MLP neurons of a small language model. Each row is named by its layer, matrix (gate and up: input weights) and neuron, and shows model dimensions 256-383. Each number is 50 + 15 x the weight over its row's rms, rounded and kept within 0 to 99. A neuron's up and down rows have the sign that makes its largest values positive.
After each neuron's rows, "fires on" lists the tokens most often at its 100 highest values on Wikipedia text that the model never trained on. A number after a token or word is its count.

L5.gate341:52 48 36 48 51 65 44 59 51 58 73 70 71 55 24 53 26 54 51 52 60 85 60 59 55 55 45 58 43 68 58 52 34 72 52 42 37 48 25 38 68 48 54 41 25 16 62 59 54 47 63 90 52 62 63 33 67 83 23 25 35 41 56 53 53 36 49 52 48 25 77 52 35 54 52 50 58 47 71 57 47 42 53 49 59 59 50 76 43 65 36 36 46 52 34 56 46 86 54 93 05 43 75 71 48 53 60 60 65 59 27 32 57 58 66 67 47 41 64 57 45 36 51 56 61 70 74 57
L5.up341:65 44 47 64 51 51 63 69 45 42 26 25 59 54 48 55 44 77 40 59 43 62 58 56 23 47 60 34 46 50 31 39 53 53 58 40 72 50 40 49 43 56 43 86 34 41 28 26 16 65 52 45 50 56 43 42 70 88 12 40 61 37 69 50 78 10 55 43 62 39 45 47 57 52 68 65 40 40 31 34 57 49 48 52 64 70 68 67 52 48 39 75 52 58 57 41 28 60 59 44 71 26 35 53 67 46 66 56 30 47 54 54 21 59 52 54 36 34 50 57 56 58 42 44 47 70 45 50
fires on: "," 35, ";" 11, " |" 7, ")" 6, " der" 4

L3.gate74:38 60 72 40 74 15 25 24 38 37 61 41 50 72 48 25 33 55 45 50 42 48 49 72 57 68 74 70 29 57 60 34 59 60 48 56 45 65 50 51 42 46 45 50 36 30 32 56 53 99 52 38 22 48 87 37 48 38 42 50 42 26 59 48 57 57 63 53 51 26 57 71 22 52 62 41 36 52 44 56 54 63 30 70 56 56 30 43 45 75 81 36 32 61 82 38 47 46 38 68 38 56 73 37 80 41 36 26 69 60 40 24 51 54 51 59 53 55 42 17 66 67 82 46 48 68 51 21
L3.up74:49 78 70 47 47 49 51 36 51 48 51 40 33 29 40 62 61 48 39 65 52 63 59 57 55 51 34 38 32 73 50 49 71 72 44 67 12 55 63 87 42 39 48 62 62 65 56 45 58 58 20 47 30 61 47 32 36 60 52 37 30 51 52 30 36 61 62 68 54 63 48 52 47 55 34 96 80 63 24 79 31 54 34 41 42 70 21 75 51 62 40 46 46 55 78 60 40 34 46 48 34 38 45 62 69 49 41 48 48 56 52 51 77 63 60 66 53 38 64 68 35 61 51 45 55 46 06 53
fires on: " in" 67, " to" 10, " into" 6, " of" 4

L3.gate963:48 43 73 58 61 55 53 53 39 49 60 33 31 71 35 36 35 49 21 51 74 73 53 39 24 57 59 55 63 73 47 57 61 40 38 78 32 38 63 37 56 48 57 29 40 50 67 43 73 43 38 48 67 58 70 54 54 31 40 66 55 54 42 76 40 45 79 37 72 26 73 62 03 55 60 11 48 47 66 44 30 36 40 66 38 64 49 55 46 55 61 66 60 54 77 60 44 48 59 66 93 31 50 62 61 36 58 40 62 52 61 46 32 62 39 49 46 35 04 46 35 70 64 65 29 31 41 16
L3.up963:81 56 59 33 42 66 30 50 44 49 38 61 38 63 43 67 54 66 77 80 80 68 72 72 45 52 49 38 61 61 38 64 33 45 46 56 48 46 48 60 57 30 67 49 47 32 64 77 38 43 59 38 59 71 62 70 60 18 63 64 69 76 48 47 46 49 18 57 31 37 47 58 28 67 65 48 20 40 53 31 45 59 48 48 35 35 52 61 73 47 47 53 56 54 57 68 36 32 62 41 38 33 38 27 32 65 61 38 73 55 57 73 46 38 41 74 50 46 62 62 52 56 44 45 59 90 70 28
fires on: ")" 57, " signed" 7, " listing" 6, " charts" 4

L5.gate601:59 70 67 69 35 45 52 50 77 65 61 74 44 51 51 40 34 60 57 61 44 50 45 39 62 47 37 69 32 55 55 54 73 52 61 80 56 53 60 29 32 22 55 60 41 65 40 72 59 68 43 48 42 67 74 41 42 15 60 54 72 35 47 56 62 72 64 41 39 69 68 46 44 49 42 10 60 56 77 50 33 55 76 39 42 65 41 51 26 29 77 47 50 36 49 53 41 45 44 56 48 43 46 41 58 63 48 47 72 36 53 46 53 53 68 45 48 55 48 62 53 24 58 62 82 53 76 54
L5.up601:48 44 71 37 42 54 29 35 68 44 46 45 33 44 92 70 37 57 55 64 46 64 65 36 63 49 44 40 32 56 63 55 70 55 64 70 40 52 48 73 44 26 57 69 51 49 61 35 36 51 36 17 38 70 44 17 54 37 54 35 52 69 27 50 52 34 93 60 71 57 46 32 48 51 74 22 41 28 61 56 50 33 27 58 41 64 60 47 28 56 60 58 61 39 43 30 62 64 39 60 55 39 61 54 62 63 51 56 59 53 69 52 30 46 22 48 65 53 61 44 61 59 62 54 42 48 39 73
fires on: "," 36, " of" 15, " et" 6, " Court" 4, " in" 4, " &" 4

L3.gate154:32 60 67 42 58 33 40 36 30 74 56 49 59 40 66 35 37 30 70 40 31 39 65 77 45 60 72 55 33 64 88 40 71 64 38 39 43 61 34 75 35 53 40 64 39 30 53 76 45 72 54 28 42 66 53 36 36 59 54 66 25 33 37 69 49 60 74 10 47 65 59 54 62 60 51 48 48 07 38 41 40 36 64 92 25 48 68 59 53 53 81 40 85 84 66 29 77 75 43 36 37 48 44 24 81 30 54 37 52 43 48 37 74 57 57 60 36 45 27 57 46 48 62 34 32 43 42 31
L3.up154:59 44 67 56 69 62 49 48 19 60 40 72 41 60 57 54 52 45 41 69 28 44 69 39 57 85 46 64 31 39 53 59 53 41 41 29 49 50 64 62 42 41 54 61 37 71 46 77 73 54 76 35 31 29 54 62 74 47 29 77 72 40 68 69 28 22 45 57 54 66 38 54 70 57 50 31 43 82 28 37 40 50 36 29 51 56 57 44 41 74 37 36 33 61 33 48 27 61 60 59 38 46 42 50 57 56 61 61 42 67 74 25 44 32 41 61 49 64 44 68 57 61 55 54 58 37 50 71
fires on: "," 25, "men" 14, " States" 10, "s" 8, "gu" 6, " of" 6

L5.gate667:55 48 63 58 46 25 78 41 58 56 58 25 46 43 26 45 52 58 62 34 43 32 47 48 34 79 39 50 67 59 65 67 76 35 59 58 85 41 52 39 53 32 50 25 66 22 49 59 67 49 80 66 50 63 45 62 38 62 44 55 05 69 54 72 20 66 38 35 77 70 30 63 55 61 42 70 63 56 47 55 65 52 71 57 62 38 47 47 55 61 23 40 53 88 45 57 66 55 46 78 64 24 64 63 70 30 48 19 68 62 45 34 60 62 38 71 71 33 42 45 24 67 52 51 39 36 54 46
L5.up667:57 55 28 60 21 72 48 38 36 52 51 59 76 63 60 33 81 80 56 80 55 47 67 32 36 29 74 32 58 41 64 49 62 45 75 47 64 54 50 45 28 38 57 33 56 43 60 43 47 75 37 24 54 64 60 53 78 47 49 49 47 68 50 48 52 31 64 40 49 84 66 79 33 52 68 55 18 54 70 43 21 27 61 58 55 99 63 57 53 75 42 32 43 58 44 36 76 62 37 65 47 34 61 59 60 48 59 47 54 22 55 41 65 50 58 45 48 44 66 58 55 56 31 39 44 73 52 33
fires on: "." 63, "," 6, " of" 4

L5.gate221:53 62 62 53 64 67 50 41 75 77 71 73 47 56 52 16 42 50 53 32 57 41 46 39 52 73 68 90 42 66 41 61 46 49 53 47 37 59 46 37 54 44 60 23 75 72 57 41 59 24 37 26 42 48 32 61 46 28 53 42 50 44 27 45 44 60 33 70 73 66 71 69 60 58 70 64 42 51 69 55 54 48 54 21 51 36 52 47 55 58 47 54 31 61 35 40 61 53 47 50 30 61 59 25 72 44 43 56 62 55 53 33 51 29 51 25 49 48 59 38 36 58 61 41 58 59 53 48
L5.up221:38 31 45 50 58 59 58 70 62 61 42 37 68 33 47 38 43 68 39 64 68 52 31 43 35 29 41 59 54 66 29 63 82 51 49 58 25 78 53 48 64 34 47 74 57 49 65 53 38 78 25 67 50 49 53 83 59 24 38 51 45 50 26 60 36 52 54 47 63 46 42 63 40 59 65 36 34 42 47 58 86 40 72 32 49 62 28 40 71 28 24 54 32 35 35 49 49 44 17 29 20 48 49 53 72 43 31 63 55 72 48 33 55 43 42 53 36 48 38 31 45 28 55 28 53 42 35 57
fires on: " and" 69, "," 26

L3.gate1074:46 46 50 23 34 71 40 58 57 57 74 54 67 58 49 54 70 68 40 27 77 38 71 49 59 59 52 80 72 41 36 45 59 31 70 27 58 45 25 55 40 37 70 78 64 40 48 46 87 42 41 65 50 49 66 52 26 61 62 37 40 55 52 22 79 36 55 54 25 52 53 66 53 74 65 54 76 55 45 44 26 38 31 83 44 46 39 56 56 52 31 53 44 55 45 27 59 36 57 57 25 59 25 32 38 04 70 38 53 49 31 61 55 45 37 59 42 34 43 35 70 37 49 65 51 26 68 43
L3.up1074:44 76 44 56 66 40 55 54 61 66 64 68 53 61 27 38 61 65 76 41 41 60 41 54 42 60 38 47 52 39 63 40 39 41 69 48 47 50 35 63 70 50 43 51 36 57 48 51 39 32 61 44 52 72 49 44 21 36 44 16 45 35 57 38 50 33 28 52 76 46 36 62 78 57 54 38 35 50 61 21 40 35 26 72 56 28 29 55 67 58 50 99 36 60 67 56 50 62 72 62 44 60 42 32 54 36 59 34 38 66 43 54 60 75 39 63 52 51 43 50 71 45 48 42 59 37 86 39
fires on: "5" 28, "7" 23, "4" 11, "6" 10, " medal" 6, "8" 4

L5.gate1333:35 41 48 71 45 54 70 62 41 53 57 71 40 54 60 42 62 58 31 41 31 67 60 46 59 52 72 35 70 64 36 06 52 37 55 28 68 61 46 55 18 67 34 64 38 53 15 38 66 39 55 46 57 28 60 50 48 48 46 51 25 47 54 43 48 39 39 74 57 70 58 60 40 49 63 41 51 46 21 56 64 30 58 47 48 35 45 50 29 63 57 60 63 74 77 41 61 46 30 33 38 44 63 42 49 41 65 44 49 38 41 34 52 74 74 36 43 56 52 45 73 36 56 32 63 72 37 57
L5.up1333:51 54 50 48 28 44 48 59 59 61 48 43 48 53 62 65 42 80 67 56 47 37 53 21 43 55 54 52 39 40 40 26 72 63 51 45 42 22 66 77 47 68 28 65 70 42 34 37 81 62 53 27 75 61 87 81 60 31 27 53 33 31 74 57 64 36 42 31 51 69 37 79 34 35 64 35 40 69 47 63 62 37 39 57 72 43 29 32 45 44 50 45 51 38 63 55 78 68 08 65 18 53 43 55 64 30 50 75 50 47 41 44 51 51 86 38 56 51 62 30 55 60 34 67 78 62 54 67
fires on: " |" 98

L5.gate576:61 54 68 51 66 60 37 41 81 37 59 43 44 49 50 50 50 54 44 33 61 71 50 30 44 61 30 24 63 30 43 48 48 56 15 40 45 45 40 64 54 35 54 54 68 49 36 46 83 52 53 39 73 62 50 36 38 60 47 49 38 33 55 30 35 33 34 60 65 67 55 68 53 60 59 70 72 40 51 19 38 03 55 31 76 43 49 41 50 71 15 62 44 80 78 54 52 68 42 66 72 68 55 18 44 68 45 56 54 52 22 41 58 31 52 22 70 34 45 26 53 42 41 36 61 51 63 45
L5.up576:50 45 66 68 52 43 24 61 78 47 77 28 55 54 57 44 30 43 47 35 44 93 37 44 39 34 79 44 52 55 31 28 60 46 61 27 74 65 60 69 61 46 36 44 05 17 60 20 29 38 57 56 66 50 32 63 37 47 31 67 47 54 65 49 45 53 60 93 67 42 50 44 24 54 59 68 47 59 41 36 20 41 43 34 59 57 83 43 53 36 55 46 38 71 93 44 54 66 54 56 74 63 32 52 64 62 73 64 23 26 46 47 61 84 44 51 55 61 39 50 86 58 56 32 40 48 52 83
fires on: " |" 38, "," 18, " &" 10, " and" 8, " +" 6

L5.gate120:54 76 48 74 90 42 44 53 72 32 50 78 50 64 36 26 53 70 71 41 39 56 55 78 78 62 36 52 48 72 49 52 51 18 65 55 42 31 36 42 52 31 40 39 52 54 42 41 62 33 75 32 61 33 36 35 47 66 72 47 55 49 53 55 46 46 57 61 47 64 56 41 41 59 48 30 74 65 71 18 24 27 54 51 35 39 49 50 28 41 59 68 39 58 52 48 64 58 46 48 57 32 71 56 74 73 25 59 57 45 25 23 66 44 63 47 44 44 52 31 29 66 36 40 68 52 44 45
L5.up120:59 43 58 25 74 41 59 56 80 36 43 59 38 43 38 36 62 58 38 52 77 31 50 66 53 59 45 52 61 65 42 46 78 35 45 38 53 31 60 44 79 51 37 60 66 27 54 44 74 35 28 53 24 53 51 78 43 25 25 51 30 55 32 47 66 79 46 52 52 50 65 59 41 55 61 59 53 68 33 39 49 45 64 64 31 45 45 20 61 47 66 61 53 56 32 73 55 53 35 60 35 54 21 28 44 30 52 49 41 41 25 37 66 70 85 58 40 54 37 23 39 65 24 46 79 63 42 56
fires on: " and" 28, "," 16, " It" 12, ";" 7, ":" 5, " but" 4

L5.gate588:41 54 76 66 57 44 42 48 84 53 63 56 37 46 52 33 75 32 34 45 28 30 45 46 62 52 65 28 49 66 34 45 50 81 55 51 46 26 39 73 50 27 45 53 56 51 34 44 45 72 48 30 53 44 48 40 71 41 66 46 66 27 75 65 36 37 88 22 54 51 44 59 70 29 81 58 78 34 21 48 54 51 19 84 56 64 63 41 48 46 56 68 81 27 74 55 44 48 77 59 61 34 34 62 49 57 40 70 55 48 55 72 50 54 63 53 34 27 35 32 39 41 51 46 64 50 48 36
L5.up588:34 31 51 62 78 62 41 41 30 54 42 53 37 42 56 61 45 20 36 57 45 49 16 74 41 48 63 84 57 53 54 74 20 59 68 27 68 54 47 45 81 40 44 73 43 68 26 56 70 58 43 46 25 44 25 19 48 64 31 50 56 44 58 29 40 59 58 55 17 52 61 38 69 44 32 53 45 83 40 71 60 55 50 55 75 66 57 66 60 38 34 50 73 54 35 60 53 53 60 56 49 57 46 54 20 81 50 62 70 61 50 34 28 34 60 46 22 53 43 61 44 60 19 25 58 58 42 57
fires on: "-" 35, " non" 6, " anti" 5, " post" 4, "During" 4, "I" 4

L5.gate539:29 27 37 45 47 64 43 34 57 30 53 58 52 36 45 49 41 36 59 35 43 45 70 31 30 41 47 49 66 57 63 13 39 25 54 45 27 27 75 43 55 52 55 43 68 44 42 68 42 69 66 34 29 57 54 61 82 55 46 42 48 50 33 44 48 50 43 58 50 41 25 59 35 50 30 29 55 60 57 54 28 39 46 64 91 53 46 56 60 45 51 35 57 52 66 42 86 44 41 68 73 69 41 55 49 48 36 37 76 61 30 46 26 62 72 38 34 38 15 49 60 24 58 53 51 48 64 33
L5.up539:42 64 45 43 20 47 80 41 67 55 49 59 48 35 48 34 23 35 30 34 43 49 29 34 38 55 49 58 31 44 56 53 52 38 64 61 67 43 67 23 21 19 71 58 62 67 48 33 65 39 69 24 30 54 37 53 51 54 36 52 58 76 31 69 16 54 39 62 55 46 29 45 79 91 42 54 47 53 73 33 45 35 33 68 52 34 79 42 50 58 30 79 64 57 39 41 54 66 31 63 66 40 60 42 65 56 53 42 57 84 61 54 30 42 49 39 60 51 41 60 80 50 55 37 32 66 75 52
fires on: " |" 23, "." 22, "s" 14, " by" 9, "-" 5

L5.gate448:52 35 46 59 58 37 57 73 67 43 48 81 70 53 21 71 53 64 34 65 53 55 65 47 46 34 56 34 51 66 50 45 57 47 79 38 62 34 70 64 69 45 61 51 41 51 59 47 55 27 72 41 48 38 33 71 40 54 44 63 45 21 31 57 50 30 52 49 46 64 42 53 63 23 43 52 60 47 35 35 29 49 41 51 54 59 53 66 47 56 57 45 53 51 54 58 55 31 44 76 83 34 51 67 61 51 43 62 69 49 61 66 51 39 76 66 54 54 47 35 49 36 40 53 60 64 41 45
L5.up448:50 80 29 45 66 73 51 65 40 55 35 35 72 72 79 64 52 59 51 51 72 42 54 46 46 59 69 51 52 46 52 54 48 60 66 55 79 39 48 71 56 51 29 39 62 47 48 24 57 66 28 47 27 60 39 57 25 45 09 34 47 40 44 62 35 45 45 22 42 24 53 39 64 55 44 52 11 58 58 48 29 56 30 66 28 77 51 52 66 67 52 45 61 43 46 42 43 40 52 77 76 60 40 71 47 55 47 22 25 40 43 63 45 30 59 46 69 54 27 60 47 59 25 48 34 81 41 66
fires on: "-" 35, " place" 12, "orn" 5

L5.gate71:42 53 35 54 56 30 29 41 53 38 63 53 34 33 53 44 75 56 35 37 62 34 50 57 62 41 43 55 62 47 40 31 40 48 42 51 47 11 56 52 36 45 35 50 37 48 23 73 69 30 34 61 11 67 69 72 60 38 39 41 85 17 29 51 77 42 40 52 49 42 52 50 44 49 52 44 36 60 24 44 48 54 50 71 54 62 62 54 65 38 39 48 47 41 62 67 66 55 88 64 45 78 56 67 53 46 62 74 66 76 35 47 46 44 50 42 34 35 39 52 44 29 35 78 35 23 23 58
L5.up71:73 58 73 57 48 49 49 51 48 80 33 63 31 77 27 37 14 53 27 45 45 72 72 58 67 36 46 62 56 56 29 63 54 75 32 49 34 52 41 39 62 43 09 35 57 41 35 55 53 59 58 41 46 59 52 45 53 67 28 45 64 52 90 57 70 53 48 49 44 62 40 49 30 24 61 52 56 49 45 60 82 39 39 78 25 51 61 50 59 53 51 67 30 46 54 54 55 45 87 63 41 40 43 65 91 50 55 34 43 34 66 57 59 47 43 38 43 58 55 54 54 57 55 67 78 49 43 52
fires on: "." 48, "12" 7, "o" 6, "a" 5

L5.gate1051:68 55 76 70 48 45 47 56 66 45 53 48 81 43 66 56 16 51 42 56 40 52 87 60 43 76 82 40 31 69 82 56 49 58 32 44 54 53 77 19 44 52 50 51 25 54 30 74 37 52 34 33 51 70 57 29 52 55 50 48 39 43 60 36 31 30 53 50 31 48 59 36 37 45 69 39 73 39 40 64 17 54 63 39 66 59 55 44 37 65 69 44 57 56 55 45 54 27 70 51 74 76 59 53 24 57 57 31 53 26 51 42 36 46 32 26 47 36 57 33 52 65 51 39 43 64 45 50
L5.up1051:42 50 55 94 31 61 26 28 61 37 22 80 48 75 68 59 00 31 63 55 82 35 38 65 72 39 64 58 41 77 83 72 55 69 32 43 26 91 78 43 59 48 65 58 28 66 53 61 39 43 33 53 49 53 65 31 44 65 66 40 59 45 79 38 39 52 56 59 49 46 65 31 43 38 58 41 34 60 65 56 23 66 53 44 75 69 38 64 65 50 35 60 41 76 58 58 47 67 55 47 57 42 63 19 62 52 58 58 40 44 47 44 49 54 58 44 51 35 44 53 50 54 78 64 52 60 52 35
fires on: " |" 92, ";" 5

L3.gate1130:45 50 82 45 65 47 43 25 54 41 33 37 47 33 27 42 35 36 43 70 71 25 74 47 21 47 57 63 45 55 54 20 49 50 49 55 44 49 74 48 69 63 90 51 43 70 46 55 74 60 37 35 53 66 61 54 37 63 42 41 44 45 37 63 63 15 54 34 71 51 78 56 38 39 72 68 37 68 51 47 36 44 50 40 29 77 50 49 50 43 53 28 38 51 50 34 67 66 36 39 51 19 61 40 68 38 76 26 41 46 20 55 44 46 54 52 38 24 22 36 51 53 38 81 54 54 63 40
L3.up1130:69 71 76 26 56 45 52 20 32 58 40 53 80 24 41 47 61 46 41 38 27 51 53 23 47 49 56 51 58 54 25 39 50 59 22 62 77 62 57 49 38 73 46 33 37 75 84 27 56 53 60 58 71 60 60 52 50 39 43 54 58 31 78 46 66 42 31 54 45 44 65 41 54 71 45 36 37 54 52 49 69 62 57 64 58 64 74 34 72 50 34 37 51 49 22 53 60 59 45 61 59 60 43 32 66 52 69 52 73 56 58 28 52 74 46 76 63 65 28 59 49 60 55 49 75 55 38 67
fires on: "," 47, "s" 11, "S" 8, "1" 5, "D" 4

L3.gate875:44 46 70 34 58 66 38 33 41 54 55 52 69 37 40 49 17 27 60 73 59 30 36 65 45 57 62 58 38 66 39 83 48 55 45 28 55 43 67 25 66 58 45 34 42 47 75 45 56 54 57 61 48 59 48 35 30 79 43 61 48 23 53 35 50 51 71 37 59 53 46 53 57 32 41 45 42 48 47 45 21 55 40 41 60 71 32 40 66 52 35 59 60 47 56 54 50 22 67 66 74 41 54 63 34 34 32 56 49 42 83 48 29 51 52 50 71 55 23 29 35 37 64 49 33 87 24 55
L3.up875:40 76 51 75 12 26 38 30 64 33 53 46 74 78 67 71 52 58 46 46 82 58 86 70 56 60 62 54 53 41 59 40 77 26 36 76 43 57 66 52 29 39 46 39 26 27 52 32 45 46 46 45 60 28 49 46 42 18 37 38 54 48 55 49 49 57 52 50 47 57 68 66 44 63 57 47 43 64 52 61 56 25 47 39 79 60 37 34 70 41 26 52 45 85 76 66 44 32 47 58 61 51 24 50 82 66 52 67 42 47 58 72 58 54 71 55 57 39 64 37 59 60 62 28 49 65 50 51
fires on: "y" 23, " |" 20, "ey" 7, "ium" 4, "s" 4

L3.gate267:51 37 47 28 74 53 55 70 47 38 45 53 43 44 58 59 46 47 70 50 71 55 81 57 34 95 79 52 57 56 65 45 42 23 61 47 55 51 49 21 48 40 64 41 62 28 20 23 66 55 52 49 63 46 67 68 49 45 55 54 35 40 54 60 11 18 50 45 55 55 58 68 47 59 45 39 41 44 39 65 68 43 46 61 68 72 51 23 48 60 43 43 51 39 44 27 45 55 47 28 40 61 49 44 98 57 54 38 88 65 27 42 44 61 76 35 53 42 20 54 63 67 29 39 61 40 51 48
L3.up267:53 39 44 62 69 32 72 23 30 47 66 28 42 43 48 43 33 60 70 60 53 47 63 29 30 68 64 34 41 42 58 53 43 47 38 59 37 51 44 31 52 55 45 57 64 33 51 40 63 36 53 67 36 55 56 69 63 69 37 57 25 36 43 64 49 52 45 67 66 63 40 61 72 35 54 49 52 53 77 63 61 55 34 50 57 81 33 55 39 55 59 23 62 48 45 20 57 73 57 35 41 51 52 49 69 54 56 57 65 59 55 31 61 67 49 54 46 38 44 63 83 66 57 63 41 27 45 39
fires on: " |" 43, " 3" 9, " 4" 7

L3.gate720:00 40 45 35 58 44 48 30 47 41 76 64 53 75 51 69 32 44 19 37 65 51 61 50 58 30 48 39 66 74 57 26 61 75 37 50 37 49 29 56 60 41 46 79 63 42 31 55 43 46 23 48 31 50 32 29 47 46 67 45 34 45 56 83 73 70 66 41 74 74 49 58 69 63 64 43 69 32 63 50 62 54 38 59 53 56 44 48 35 47 75 50 50 83 55 36 73 51 82 57 55 55 80 47 46 38 41 32 40 70 44 42 57 40 36 37 30 33 43 43 53 25 44 62 35 46 41 49
L3.up720:42 43 66 52 41 69 74 52 15 26 63 37 88 35 73 65 78 41 42 36 20 50 67 34 74 47 49 50 58 49 73 39 49 64 50 67 33 69 45 48 43 33 76 48 57 47 23 49 41 31 72 54 37 47 49 64 75 43 80 56 44 46 34 56 32 52 43 32 57 47 40 33 28 47 40 25 38 13 84 19 54 42 52 46 58 36 73 46 46 07 59 65 49 37 47 45 51 80 62 51 44 49 62 48 38 41 53 33 50 60 55 51 76 51 57 28 55 66 45 35 41 28 41 62 18 68 63 40
fires on: "|" 35, " and" 12, "ern" 7

L5.gate717:22 34 55 52 52 35 48 50 64 37 78 44 29 73 48 46 46 68 32 61 67 61 56 73 40 82 60 54 68 68 72 23 49 71 49 54 58 43 64 57 55 75 51 51 60 56 56 44 64 61 32 36 55 42 85 75 59 76 41 37 31 58 52 69 54 40 26 62 60 61 59 61 49 43 58 51 46 49 36 35 47 43 26 49 60 36 34 53 60 55 53 36 36 69 65 63 74 49 66 71 59 50 49 60 51 44 57 37 61 11 57 25 51 40 45 67 37 45 55 32 50 55 74 64 39 34 28 61
L5.up717:67 55 28 52 72 82 46 73 47 75 63 67 51 71 46 66 49 43 55 35 60 74 68 59 39 61 48 48 68 56 41 51 25 52 27 35 54 43 83 43 76 30 81 10 18 49 52 47 37 51 34 40 87 52 56 69 69 49 90 43 47 77 38 29 73 39 54 54 52 64 34 64 53 96 72 78 40 65 30 35 73 28 68 57 59 48 44 40 43 75 42 55 42 42 64 23 67 61 36 56 04 37 72 72 58 54 44 40 67 44 39 56 40 44 65 59 53 56 58 62 53 43 55 51 36 53 37 80
fires on: " of" 66, "a" 9

L3.gate689:36 18 80 64 58 67 60 36 52 42 65 48 47 64 88 41 49 44 47 31 71 53 51 58 25 54 75 48 70 42 65 20 52 73 60 30 52 34 66 59 54 28 55 79 60 31 26 31 24 48 24 42 46 58 36 38 41 62 53 39 60 73 67 45 68 29 60 57 46 61 28 47 70 49 69 42 67 40 64 61 35 56 47 61 82 31 49 64 27 38 38 37 65 50 31 47 73 92 64 84 66 74 41 71 30 29 39 44 44 52 48 58 73 53 54 62 54 47 38 61 58 47 36 61 30 46 33 47
L3.up689:53 60 73 72 71 56 37 38 34 38 56 88 40 44 57 49 51 51 53 21 33 57 66 31 45 49 50 59 36 34 38 49 61 27 48 48 62 59 57 43 55 63 37 45 29 33 00 16 40 52 41 16 61 51 47 83 43 51 53 41 89 44 16 50 62 40 54 50 77 36 41 53 55 55 61 30 61 37 52 32 63 52 69 47 59 54 62 63 45 68 82 66 46 50 41 47 55 42 37 55 47 53 64 26 79 62 59 69 25 51 16 83 39 76 66 37 35 58 32 73 62 40 33 54 37 62 53 49
fires on: " these" 22, " various" 12, " and" 12, " |" 12, " several" 10, " These" 5

L3.gate546:43 44 70 38 40 62 33 53 44 39 53 51 45 16 20 46 32 57 51 32 71 30 59 50 48 37 50 58 71 29 37 50 44 31 46 49 63 24 35 57 56 58 16 68 44 30 48 42 73 71 62 66 82 51 79 36 55 56 30 46 81 61 26 45 45 66 46 75 54 51 29 51 37 47 71 78 68 47 48 55 52 54 43 67 52 34 43 52 61 62 59 20 45 47 82 52 40 56 35 41 58 34 70 50 42 61 84 33 25 66 28 63 83 53 51 32 49 39 66 73 63 58 45 52 33 64 59 33
L3.up546:47 53 62 38 51 39 28 51 49 60 70 71 21 52 22 76 49 53 43 55 64 75 56 38 41 75 55 50 76 61 47 27 54 27 58 47 52 50 43 52 28 60 45 35 41 45 66 36 36 46 49 48 72 44 68 50 36 65 55 69 27 14 47 57 37 59 50 38 21 50 27 55 64 49 50 53 31 63 24 39 39 39 50 67 39 60 60 67 24 63 38 67 23 82 50 25 39 57 20 58 46 39 51 36 44 55 50 36 44 20 40 63 34 75 32 57 39 27 53 61 58 58 57 61 43 48 59 49
fires on: ")" 24, "]" 18, "7" 9, "4" 8, "5" 4

L3.gate1259:40 55 67 42 17 56 65 56 33 58 53 43 45 22 56 29 55 43 56 30 22 46 45 15 70 56 60 71 40 32 51 68 59 65 51 40 49 48 44 45 32 36 74 33 49 47 64 40 60 56 55 56 56 38 72 40 54 41 43 76 28 42 55 53 37 47 53 61 61 65 55 55 69 54 61 48 48 34 28 76 56 58 44 91 40 45 30 66 62 43 38 41 93 42 69 68 71 46 69 57 64 49 40 49 65 52 30 67 71 43 42 54 46 50 53 63 31 50 45 54 40 51 68 54 26 61 59 65
L3.up1259:57 76 40 53 38 52 55 78 38 66 31 65 55 39 79 53 65 27 17 37 13 71 47 33 26 24 49 51 49 58 53 46 39 39 39 57 53 50 57 47 57 62 74 51 50 35 59 51 50 56 54 38 61 47 54 59 47 61 17 46 47 41 46 58 45 42 63 68 34 65 42 19 46 42 59 34 61 55 40 56 54 75 67 64 35 35 57 74 72 26 43 44 60 32 66 55 46 36 68 69 65 30 68 33 59 38 42 42 32 10 36 69 28 36 62 47 31 48 19 29 46 28 47 46 23 45 47 80
fires on: "r" 16, "der" 13, "tor" 11, " architect" 7, "ti" 5

L5.gate92:27 72 64 26 55 46 34 63 68 39 72 50 63 32 46 50 53 83 44 52 48 42 68 61 29 60 75 86 63 51 54 15 55 38 62 50 40 11 39 59 58 46 65 62 60 55 34 13 69 70 66 39 71 51 52 47 40 58 72 45 39 47 60 79 60 72 44 42 76 32 61 25 86 44 57 31 39 24 76 48 49 32 27 52 64 24 55 36 30 38 52 34 63 80 64 33 72 74 61 61 49 71 33 33 38 54 45 35 48 46 33 30 54 60 45 62 51 41 40 16 67 39 56 74 73 47 44 56
L5.up92:60 53 63 38 64 63 51 64 71 50 62 47 44 72 58 64 51 44 31 73 60 70 31 47 42 56 49 44 56 42 54 53 29 53 35 50 56 82 73 54 40 41 51 41 41 54 85 64 39 47 50 34 49 59 76 46 38 58 45 42 29 51 41 39 32 58 52 34 84 44 55 85 24 25 73 33 67 54 49 48 63 61 50 60 55 46 63 44 51 44 21 37 59 36 49 18 36 38 68 51 60 65 68 54 40 54 55 38 33 62 53 79 43 41 62 53 53 48 46 59 54 46 69 77 42 35 50 80
fires on: " |" 54, "." 10, "," 9, ";" 5, " 14" 4